{"n_head": 8, "positions": "learned", "attn_scale": 0.125, "bias": "all", "init": "normal", "weight_decay": 0.023, "z_loss": 1e-05, "steps": 4111}
MLP neurons of a small language model. Each row is named by its layer, matrix (up: input weights) and neuron, and shows model dimensions 357-484. Each number is 128 + 24 x the weight over its row's rms, rounded and kept within 0 to 255. Numbers have three digits each.
A block is one neuron, or neurons of one layer that tend to fire together. Before each block is what it responds to, as a language model described it from the Wikipedia text at the highest values.

Description: Word-internal hyphens and punctuation
L4.up275:136154115116135127136128079149129129133108185167158098067168125136109125131118098165174145111148155164124113119122126138103123129122120096136127119126177132095132159117142097133106111109137137095115079151082100130135117101104142116117107121153119143129114099116108159108126138132111088065165144079128141130155140136086123098143109123097172119129145126140130162136115117124144093107124
L4.up517:150107084137112119131177107136149135135124135128189067079127138113149195083120096205139080122128144140164137095076109141132110122183147100125126123155103117136153167141118152106138150143120121120174109178111147115184167128150153094131131119156119146144150127100124129138122131134125121081111109140124090105165138155134150182118119109136156117113121096143154151118096099146138102142137
L4.up901:099122151121117124163122084151105119133120131136134111129128140146136139110119125139098128052140150121129141126158135171105122103123127109142144111136117138160138127103140168087137095116112126132120105106125103156153127123139139099100133137177123122151134169149153094176135113118108147105128110123158136108157183181110138106122082113116160118149136145094099099130137137147098139138095
L4.up1298:123125113102096113159118089150081139123129126106100096116139115132109091097122155150138150109158156150091095146121100118152127091114134158107082081080143135106121140078121106136037168103145129110158119158162125136138139096112136137132111116096083085104105139170113140151106149112110108115129177147141142142124062171169136104139125122132140197185136139145154122132135149095088122154109

Description: Table cell separators
L4.up182:121158125095137126130141120090129112133156110143124136155099127155132154120136109155156148128116095094132112169103119111134094149104153148085114084156126168126134112108138091111106120127147145092111129136166122151144125098072166165163120102151098081169101119099081143100150130113098177119111140131134141135123108128174107138126089101098176137120141121127112096132164121126122136100106
L4.up266:115157168113161094174154121117102133129137123108090185119123055088148140144180101154100155142082138098126152167130152151094148139089132123095110122101099092124105067103108105162142136136111135123100120120087092160118168133175099101133114081083109124132121135155141175117078113075117100156131106106100088136110143141122122134138168127151110111146149131157134151121116124180097156129165
L4.up850:132136150132130099140117179152131115115103119111114155120105109149174158167130134140085132157073121114136101116111091168124120096097127131112114100124129141155143104145143124122115101133120205141115100152106147150094149105088130121116153105085130124110122118148138145160170086108125121127110137118092133184121086108114160122119114078118158113103151059156139137090151160129132132141124
L4.up1501:119120118107138090147137148128114164090102145142131141148181146133123160171113154122142132078074134104144129087139156134087122102125134159133122129161144133104100182139105090138145130136097095142130117146121123149093129121108161155116129133156136161069154134154069120123107132091148117132080133121100143125163119096123109124120131124192139140104157120138134089176156129134123131158119

Description: Punctuation after personal names
L4.up77:064121093152130143133138166092137101168130147138123120161133167120145151113099120147116137101097153118154134068145143108107125152085132123109107103141126112100129127100126112140129140129150077116116119104180147143151105126151121113148124137117122126107113129131156118119136089106181095112112150119157131107125161157152157121134125153134143099149129138119135140118177154101144142144130
L4.up1674:144122107122120148108124102128109174129157118130125108168134127126124174140129124118095083158081123164147108097090114142157153127058139117142177151114124135086117105129146122137129127188119087139117086178110109133103182138111160104120116090081114087100128107089101175095134110139120154156131105188145115129129137179103129130101175099153150131167067139159151150119150127159071149106087
L4.up1852:118097145134140139097104156131161133142126111167129126136152118147143142165120103074127125151080107096124121114123135139117125127081086131139127145132131109086161114120127114157097123175090101113130076129113119124120190164106123097142084100116118155124156135108140129135149092136085133194152101149126142108156124124161111156129134141162137132136168089110133140106154114147139138114138
L4.up1991:161092137089113144131149137143136142114147127099147135156100118120114159145155120108110102123140111116142170140121135142165108136095118111144099177131091125081131104125102127170123132156133114148126118152104079129118159141146165145105111100079123125158134061090139097092152115136141127189115085156103080139123112125173168158160162120146138127117076126171123175133179103139102147146075

Description: Contraction t, function words
L2.up51:081118122166097078176110133186127145153109111115096090096136102142141117118136121082127148158127142128155125076106110121127151166140171125119099164109127120098117110118112133150110120127107149117109133120119111182123172134069170078188140138139133118103124105124117172140148106124107157119102183147092134082147140139139137118094139117113105102098129140138121131129196142104077154080107
L2.up880:112114131125122128172118136179158111138123124142147165100109121154146094151163113097121133176136141126181136083107101151171132158162156132141101125165143138118104079108072124109092125131104128101120129127105101097102142160090119157110113108118163139125079139121120117136176181099128140132103123125122164140160132117151132135121106124121135118103133136113140127144145159113145097162122
L2.up1357:140133135135103097136112149116100116119164130117123110138145105159100105129118124122106099158134115129172106097102165119114146146125141154123114124126138109118134161158127103128096159121151100098121139137150101135085153164066181090155094121159126136099112153129157120130131138132128141137109121149088153130152126106087096146133107109130081123087104130136147125172110111169159129140114
L2.up1478:143129112114150130119130129121095120105152123165153109111093140157110101173128128123129130133117086099158154061094100142169150181087138110192117117132152124140123138135121150107124122064113102125132166150104140127147089136133161139157098130137162152127131100108151117135099124104171137129093124112127147130177134164155094147133101088168121174082125135138163128153137128084117129075133

Description: Existential there, relative pronouns
L2.up25:155138123151161118116091115127097125086096138108163131116127144158106133127162117141141152085103154141155116130119140129126161169151080156100147131076155130123095119163086118171082119111185123119102139097112126119149113105125159105129115083124175095135187134144087117145102117138145193172106120103153154102137111121122149114130145146125121107139144111124131103149142142071140104162150
L2.up871:131132107105139099138119186113087119145119180098122166108112119112117104141116086094135168129125149154137115144132121146118088162137098117142151152123155169130107141163144180123087139103161129138150149201108143179190090127170146100128119112141089137115128139134109125128127100112094128129137110142123143119109159120104140170142135155120113140113124109173106187116111134107083135142112
L2.up1134:177139138157156120126114158161136126082107097103181139128099127154167096160145126117168171133133119128139140133153128112089115113157125163150137088107113140129117118116148108098144109139150082135107164155088151152124133136134125100135097123133090091111183171107104129133111138145083127078135151108116140160158134158151109124130114108079150079126121111151058134142150123140085134128152
L2.up1821:186139105123102121109120123095135144106085149120120145111094131111141110147148086133110159109102143093169132152117109152176144134098121128084150104140143134119138140128138132114153095098157146168154110144123148119154099097090116102118119140150148123081169141105157147134140101129142100146159106099095122160164112148128136128130110163132137164117134129120118138135107142110102133119106

Description: Start of structured lines
L2.up300:162115104122113155167148117159138106081170163097142151120102119114077125141133163131118088178118169187156163113124118190127101142132154158146130075113113150128105162127132100148107077115107145130107107101139118137159131142117198109115143116117116182107136091102134089141144179113129120140163088116120122109130141112146156152129122094111110167121079107104106109163091116120127144130102
L2.up1075:149107150139156118108122162110101100115172146128123103106138143131137144088079087126107134156119119162117157115110133145096149152169101140139149120167143153171148126135102132103098093116115081153129136093160146113110110119167071125151151115100124153167121118167124121188165139144148127154139109111156148105128102145149129154177081108158093141109101088115097138107125130132182105164099
L2.up1376:111107144121116086153101105148148067100098131180097126159129124130166165116078151110145151122093129112146101136120127138090109108147136100150178122121165160138112135129176089136126151126129130095123159153131105107146175137162157152085100134124127109119128113130109144187151150134100109108083089091129111121093101135124188139128133127152130126155116092136091119137176122111085131112133
L2.up1770:165104139125132121144129169137140134121120167112133152134102119139087117147135104147122123118129094153155102111118134090100146189160188144139092152114079118164079119111124115137130107132120155135069138106154141104119145107135112120119128124140169163148103126145126128152117120100121106126129111120142131135142077133150101095154156124134131126103161075145116112125112122127118160134156

Description: Abbreviation periods
L2.up61:114149100147142083129150078122109083114136168136133104130120104121087129127179115127181172170120116102119125111173145167154120171101127175108130143075124176138098145136163092130136140099124133103106170110130089157152099137118166147168112106131127144131116086134112130144160202181095136117100158090146140106114142137131119129146189107132116137144071131123110156148153109118099144144127
L2.up389:135170111135121134105119101137137112102160148151142124132136130125139134111159100118151133109129183104109093093183109117129145151116129158142130104091140111118151147133106142132103157177126101088115173153134117092094077114083147095144115126148141157109152150141128138099108093152127138124115126149094137101139106166120118116145139145140142110160132164126100111169130164144140168120166
L2.up760:110152125170166116119142119145130097078149179116144097123120075102101113144177102115152166154117132137111131105161122142138136152093136161113136118082118141171116126134143100153139135104134125135115151098136104128169097118133160133149108102114109144157118090123119167128154166184116136122112149096154143122092158121149115140126167125134137143141059108111122143154154114125100150126111
L2.up1247:152121114115185112131100124104161104108111102126121133118114139140100151125117164095136125080125172155123094191177103096125124114100178120103069085141149116136071161131126134131121107136169130122085099116126154143127092137180118076109108156162134141131132124128142125140139105161098135087106154134159124125136126129161137115135124108150135143153129153149096123136155160168145135114120

Description: Table row-closing pipes
L6.up1944:127134124106116092117127151100100114157104128136137112128125089122139119162152154123142135134073141174131128117100163155106129102174145136094146133124111146100141137125117149135130128162101138130096078112158160141119140118133080174116145141118130116122094168138136151185163145135103124160121154125146093099139103176124154107159173123159094141136120133092134169180157171126141163133123

Description: Start of mid-sentence proper names
L4.up587:117115129131126098171132082127135147121154149122148097195149126087168168082118111117103111101121175136136079112092115116129110074126166166117112094132138131135096139128105065131146128120164140108122137170111114108179134081138112114118135116142136116190121118111148118100103142142108161111148130171134185154149116143122107137092124170126130105167084095131123130136111135173104109147092
L4.up900:125094138116138131148120103119147180106152152146117092169137133093164149064145151105095137153132168145143078135061114091117144088121144134104105139125146117102133137108134139146119144168087146097175114111083149151139144163089117128095166101178126167124113146140136097138126169131122115124189127169135145130123122150121110118099092131141133144173112107110125148150115070125108114135085
L4.up1399:106114106124155132128108081153103147120128138103135096124138088134178174112114114113125125107149185121123084175098147131095111088141146129138097100175164099116116116114124082143116145130121133117164101153102126112137106152143167114085143135127129087178125160151119106118129170121141109088148121158133128162149122123119089115129118158124137149136114103168133146137146113141090137134111
L4.up1935:083114096100152141142119092175128176123102098131135126168154113129176171118103113147144161100114188108089073159096137141095142127129158119101097123144187111122112168115129131172119102137115137131125104108117112121183123153168146127091127150139108097162115172148095093137116149104166135073154158178145126134146123146167108119095104128122129173161135138180110124113117099134095114123101

Description: Discourse connective phrases
L4.up65:158149138126145159157152132107108145196170147099117120094147187136148117116109138127126152087135122130102109119115133110133138154108123087135111080125124154140134082139107119123139101085109117113121122105124115101115138134135156089082135123085081079103160120181115139131152141106167080105105116121125114113111154154136134137118138134105143084135125122096118105123097085117108098124114
L4.up118:122121139086116090133122105086152160145120134137134121117097085164143160124153094129151177085116165098154158112101163104087111085108105128136157091134137142122106127122138119109149146129150140113127173149164108140132152131198087118094129133145117135141161118127115173142120170102129113126144173112162136128131150155151147148122109132113151098152109108119121159104148159141116117171118
L4.up1403:149156130123116095131175123154115114161094141146102115174115118130097109122112117128111132124129084103167085114135140127130140193130079109153109117136121151128124090091124127121137141158162166132080130095140168130143134136118116181127094152152121099124110131104114143109154082132111141156137097096130087117119112134132150132131033135121090113147112177111095117123115099135106158120094
L4.up1570:119150103138110121179116128095103182139139096160104126146136169116146158104117123157146095113154133116107113112132112103108068148109091089119149120131090111115158082130095131123140170080161146118120176124107122128103179150129153092110171173121122149146148094166104116156134145140151155118173136090130136112136113132157117078135116081136119128186116107140139106117158086148118093126124

Description: Temporal reference setups
L4.up1154:151133073098104170140125177114188137127089120133124143137159167115113128174139142138103138129097134117111108133120143149097112135124157116103140084109132169168095121120117142132120148113138076134154157133116144152149159130127130132063142119131089138131137137152178137119148161150135143097148125099090111106117138105097130131128128092135138128126096088148098118112121136127145123097132
L4.up1401:116111093133130120106106180083160161145145123156142104129166124106125182120178156112126141094160118102127124162119142092117115134151168129154100135095104146107167094086106138140094148097142112124099122120121097144144170118162129112121115115088114080169137105168123102133142120146137094128108112119135098128123133104078131126163131080138122122114124140107100147158108128094146099163143
L4.up1409:126148110115107143128106115112122078095114078134145083154125141166119081173135143110142139155091158150157136148155155140151101162129123104164151114103086170139154181137111107156129099117122110088111155068142154145154151140131137127171101156089094142156077113111098116150148088116102119114110124124115143118157164143154093104105112116136138150153119117119108158143152128136121135132120
L4.up1810:104151082139108178097120106129141093111165117117105137169106117135106121163144138139128155173159153080131087136139127116138131095069141132141149112141070154115130131102108135116106062108163109088144129142117146107142147113098139123104160107116101130101145094098092135116130139140116134103142114201111135157106117114114139102140144117120103152138153134108118124120147162153090166121120

Description: Closing punctuation after glosses
L6.up382:145156147058113160122119101146155133097077131118126068128146094162118143166126132155099139133076118116133091115119131097124153147114144114114120115070133101169130142124124129096114137110165127097126156148184207115151138143136145155144125105139166108146109144109129102113098114120098112152136094141123123157107106121118134122098075124090156127144125144110100134144098089144135124099128

Description: Main-verb slot after subject
L2.up43:096121095156147106132114136072131111091117118108094160116140091176120103163127130130162160114113108141086133150107125124138134124058145100109111156160105116115158151145126147169150126124149103132127151112082122158081120098139098136147151106161125124156126136136108151124145116137088158111091122134110129175137090131095188106121090114105162143146106140117109119105102151143147137129116
L2.up552:131133084147159139124126122095135123109154128151089110155118099134128166146124116112111145140137103112132104104113116154158123119066080185129104186152140142106132134113142130149131114113165115101126177120098134128099103145098088118096140141162117123130103115144121190143145155121134133089139116135104150176157130086115170128113133126136155141129128100114068158103161113133116120094092
L2.up984:127129140137132132159094115116104087089135145142093119138145134116139138174135138121148139089169120143148130142106128102142127101093166100161119115106128112117126104154089159132121118081139103162099129090104138141144157099119191134133094135171078130132153158155129117131145139105162096159078116148139121130148099162143149126076045140160105131103110127093118121121088114134097161111111
L2.up1238:107148160100129171090182178121131130152167084073137143189132116114135111145110102101107138094132074117123140162137148133120101140096160128123135142133145156142132105150155115145125134097131098077129088130093111151105147144152132157104151162135134107135112148111129121123104117121104126109125178137124132139156166162123123109148126128119143147136146134106116132105146113130165146142152

Description: Noun-phrase head nouns
L2.up403:169145185112123150099165063121129158123111103140172087152159103127127131139116136109173110085151116093120177112175136094101112113121099102092119107161139153117134084162108089084120123123102137114168116185144107140120111128146136117153132132122147098081114138113135103137140161163127153072114117087150104139130123155119122133086133117151144117099116135155128130109129104147100132132155
L2.up545:153155129137153130120117094122129134126076121106122127136195137146125151153103134127135151104124137125139142113119104110130113105124177103125125116114119128087126143166163095122128155169109156127104147176095116150079112132181137168141127137118083139168104137159119112111136095167113155097146106147117102126113091120116158097105114141140080093119111151098134081088103182153111138122135
L2.up961:140164185122091116107120103141099107107139155129125101122136131128095144171130116150127137105100165119136107143121151119111103163082138133175085095133124113100088137166156105133112143140132143124136151116128099161103142146113096120169137165178093130127168098062073122177075165154119135124094161125167126129141121120124140128137157109133097147099130104131072118158094152123159153089139
L2.up1632:136176129159137086132124113127108142104187103142175107131126117162165138118112152115108124086115143070080155109156122144128089152168097150147144091164109098116133132135084088082158121128116117109131143176135137151125163150176135101099116146136108109118135126168097136143137122168137110106161133125144119157156134163132190104109136140150116143105136139159110143118117134138131118126107

Description: Parenthetical closing brackets
L2.up867:129145146119161094131144147137138124146114135100146102120146096147179151116103145160120137122119139112135098147143110126132142164155182133121139094124128117147156118133158131119104130129167120126117139125150134093141155157136155130150119155123138125145130118125150122137157088158066110107135113147127118172175159147140141099157127104159152140112174148074116176136107089151133102121132
L2.up1242:150113098145120120125177118126096129111129129165141161132147116132137127122108135139179186102131108118151139139175126137168153149141134090140116132126120113169114122105113097116127110174161136149112200165127142155123132091147133124167128106133147122133125136145101089129137130161095133098115096110140090088174132072119126148119150150143093195136142114138093127135150143128129146131145
L2.up1513:153132144105148117111115149151117153158153152106133171085143105163111129106155129138128134132130116112134134135146130159120130121108149118153117120100146128108120146115132119130063129106140150113171143150138104154152111099110150103128114118133150100142118113120093141120116141156109116066136176120121114152099119166169084106168129124141117139143141114121194127144091131101119138167105
L2.up1584:100129138102110128102104117125116122150097165142149179120159098119120121107146092154088143157146137120078151116101117142102126118114140140133164139136129110133141156168154130092134100131077145153150113088139115165098079120147134091082162155139176140162136131153087131120145146137092127123104131141113135120157122114108132141178115138109142128108101132150131146135099154106104164150140

Description: Table cell separators after numbers
L2.up959:126100171102145141106122073193132140109092103144074156117148162092115116095100119084109128140124137079118073099136155109122120103126167114135114130143137144103113126122123176149127106097091143062152166128102133126101141138080147142124117134121114150117162118096125155157121099137098117092159127156098099138118103147173157094097127135159141119110099134158142114125202127173118127140141
L2.up1420:151124122156153112134121154150122137132155135130173105124168113120089081139137146114128138161127124099140142149132149114155151121107083123141145093115166109121133134092146152153138099142154161133140121139111153168105137136112096122128127159144111110128112119072142115156167156077103144096121168100120102118141159151130138168114160098097142106148176167151103088130155133138109094101127
L2.up1883:153150134151143098171181107125136146190083133128123145146109085150109125146134102122123144128075153130139101080109141108152125122122127125143102116129138168098125135186137096100160101146097149138121135117157131119117128116108154129110125145121172155117137126116127149111138121125115150108135136140144140114129114121126131130160138085173099116121149136152091146131091119148117167148168
L2.up2006:143167113140158125166123096115128145142119136134074137158106119167108149118134110130134134099109118115134103115112144093099153109115118117143154101111115126128087123138112165114172106147122157154115163110164166144143171112091149128133160151129148099103113111118120190128159092143103123133107118152159099160091115123108078085129151148139122062091155129127115160075091119113085158141141

Description: Table row endings
L6.up9:107068155148116158111122159103130187149122141162123118095126101119107166151151165127117108160137107116139161139154111139141124098155110114088115106149109123147103158120140154110107097143115142113111114161129105125153150156133088175140143100130076138106133125134121154146104130093136165149158138119122120155105103175110119126152167086116119115107109113131150134129146118167125155110045

Description: List item separators
L4.up542:158127123174160141138136099156157111105160085122137167097106134138132161117114115108108131081104132116142088121172184098116097123112157117166111136096119114103153128168134110149114118112114116142106124139148120137127130153121093135157158168146088154079136112133146119125122093107113098119133175153170138130151107135132149117122171109113138166144119128106109181118125144125128138153122
L4.up1463:096121125193107161129141122165132110103131118177071134103116099152151130122129141122101128118135131136092149072190142124131151114128144139157114154138156119118115140140138098118155106088107150099131094155089102138102142159098127116133140138117115115106130094144146109108086111111120085151166118181124110123166099152194142110116178107108129155129127096142164159145160143108144145096093
L4.up1562:151128131160179148146158121099164153099112126126147111103125096136145083155097131106160138118134133097145136119162168170050143119111152118125143142141120122126186153192129086130147110113081165118105107129168123101168176162149123152138158106138139117091169131071131092096080114127112157119115145134130133119140107140099141132097115105151124152140101135104111178135160146131080167137134
L4.up1874:128133123167147109114106089113149112089167123130107145126142071158171170137074140132108117100134120113112154090155139096103113121143145138114139129169157100157130122156115121135107094128108124160107107127136132159166157126145107133159149142112133121115118139140121118121132141121111129114116158116137147099156097155125142119109145159129101170171136130082111134101163122108101118163096

Description: Penultimate list item end
L6.up2046:115129129132168085126144103139139121113131118141098102092131123146146171131101169094143108125105136118135140105170141125122154148127140126125142130145139110140148141169140120114067119141100131135121106127154160138156126109122081155158132135150133127112092155137132123107135139117106134163166159109079164090145091114126152112146131123142134149132135135100103164103163100124134139142086

Description: Abbreviation and decimal periods
L6.up1013:121148139135052123146119149142136038093152109128148174101103111111132175146162138141123133110134151091151136150100126134144127143129138121133145088106123136112077072117133070179131108107120106190077103114096163142128100153110128133121062102140132088112146139142122142168154123126153123089132095151151153101101088128163108143146122112077137129120124138114143088178113113114134093139079

Description: Standalone space token
L6.up1337:149108124152112128110165144091121100130155108159126092114143129111124139145095147111105123173121127101162086098162149124151145125110124105123125135115125113109140123095138100116118128127122096116144104122127155145145125127143122158134116124139138117140124153124132144150086123129141109122125128138134119157150147174144106164121153108128108140097111096160072126113131132091141108069123

Description: Word-initial capital letters
L2.up221:134085151167131105157111165113104137092147140152101107150143133154139171121142121136100117108152121087119157154140102130104123119118144103171099079134124131118110089133139157126106148116133122131104130124103137122133104153157109139157152155164137126158130105120128111148119095172150115087160152138146151155156165094152191135152107168126133058140122092144129134080117109124124127169165
L2.up257:124131145141118103168166113147094133064138127108136155101129162076166084134121113151144123161111145127163125091114177127150174121145153149101176111136163107115120168122128117095146147088075097170138120162141143111139138110126073112121119073166142123136117107120127170133150120155096160086129173084097112121173121119111125162118128160110162114089135126165145123116097095144107111148101
L2.up1499:122106146125117124113111121109094096139140133082115138086079118123159141145136139151167134113119148123144122153124089119158111146128140142133093095148171099125102113144132123135092122117108132166160095111146130144150086073148126161159057150144146097166151124150146131099120121128173131126115176153119139140103153128129140119103125149100119144111190120110139142164088112135111120127120
L2.up1827:133141139145116120133153119132117159094138154153129123114111145097118118120131141118111137115128075125112078105121163163098134171113154108120093094047116139116124137134119151134083144131167156109111104137104093125137174128093115109141104157162170140154142137132181150118160121096138111138132104165123143090151119110128137082119135124130122139090158128113105141124120138144086169136086

Description: Referring pronoun to prior thing
L6.up1262:142126113127121088093109141119129136138115105114107147104117122177139095119159131136108110135106124180105156094120099104142052135096134133163100157121133142127108092166114126111110125121126145098090152125108111105130158134154179149123191094128109125107146125117148122149141120127125131145125085118136136142101103136102172097104133121079147138150141115118124084151111137152117166138145

Description: Period after initials
L4.up408:111112140145111121138155120132098105099100117126151130111106103115087171180092104125134156120118165063103066156127115109112124113127144110125138139113146120141134112181171126163093109139104145170163118133152103135141099114112137138145100091129080163118156114142162186109132124136125141148118136114132139136129105163109145109098132128135129149132129161085138122069168176124139104144108
L4.up430:073152103111168105136109122144145087108150173161156090077098154141139104133140149137177134116152159124134091110105123101147125156109108106123097082107167173076167095137140123169140135113105126153159152171106134130111150111143111123147116092133131136133148138144127194123154149147098081114083137100123148119128108135117080106095148134092123114150087123125113115111182154144144087118089
L4.up590:158149094121121116109152095103123150107143164156113128146124155128104141115113065133124135160139150133110110107091136153158117143136131115099130123148149163130162100114161125136143165094146123179082133184119105160116143136129078149124125128101143124146124148121137153133118110153090132120091115120138126133126111118116107140128112111061127159171128153124140177163169167133164105121106
L4.up856:133136126152113113114147115123132130145149136137173134184113127151145120164116138147113112083118089132084108079128153126175134111105130107146091145151191126090124082117137165121139152110143122108135120155150148101170147145161126171143137092172141078119176083126105151113109135138106160092103149085123075137113129125149114155133134116113143142138125105183126100132121174114113148135157

Description: List or set introducers
L6.up480:089199085155130108107120131112119130120113123104131147093137126114145168090163085094166163113137132133116087108101123114136109154089140079110083124141122125140125114121152161134113141110174141172168116126114105121158147173097114113107122157099117107096124167152140108126110139163161197126108169133134164127119175119147130104125154126122144080150090122143164153126139099105158134137114

Description: After-name boundary token
L6.up554:130094162146169085146142149146148103124145089109082115137098115100110133133141121127100115178146129110150186117127197166110159139131095094129130087128104110130116137106137121131096099144095101188146162140129150116111119131138119127144098128110132112144103181154147113096128112133111100155146145089170110149119144136115102158106118136120103105147121123148114114080145157115097154131122

Description: Capitalized name-initial fragments
L6.up685:146126160125150152138088175134097176109134115121085117116133149124150148127103187096130138141131101123097126133117145122137172103124133121092126143121143129085116145110122124155116129160132104151140127139102130120133141128161113156123066134129158096119114086139162159122121125154078094121114122134143125137133122132163115141101151142086182144132105120143121099125158103122148124131118

Description: End-of-name delimiters
L2.up52:139167179150135114141105126145128142106125142138138114177140105110146136137083098104123077087114131095093145143162114137138129117178087139153115122160145169141138082137157148163170086136129117090152148103107133086174139090129134102170126123135079143117142105141139132139147146109122109099121127118149084131128128127102105138122148135144170101116129157140132140123107140075117157130142
L2.up1375:162088109120111145134108118131114158129142106129134100167115131110126133114160097131103086160115158144134124127119125105126137154144118169160128141160139152128134111180123116108119095166100128110140153103135151127102140128145122143139103123110145132154162099095138126127163175115101125113147116127115084075141072168098142083120129126159087133138150099108129129127098107108110130097113
L2.up1961:127186177129136092119098086157134150143133101104155129116098141112126155115097124098121139119115140134118159163171133138146106136089151143116090114166132085102180156135137066113104125138134100108124149130119136114131107090165134157160139149118091110134144096149122146127146127114149089157140112144153122100164155168104118138116128137127157135138083136146121132154097113111100095171131
L2.up2021:144159153111094129118150138181138126078130130109169130157132133123143079149147125141117110122158099110130132106119142124083130138113161152082152086132131072099114125133127151111158098162116091098133129142149090097091136115115161121192199170086113141157154123067164133098102064141146119150116120111118119099129122110165121152111131145118148169132070116155137144109121132137146101108126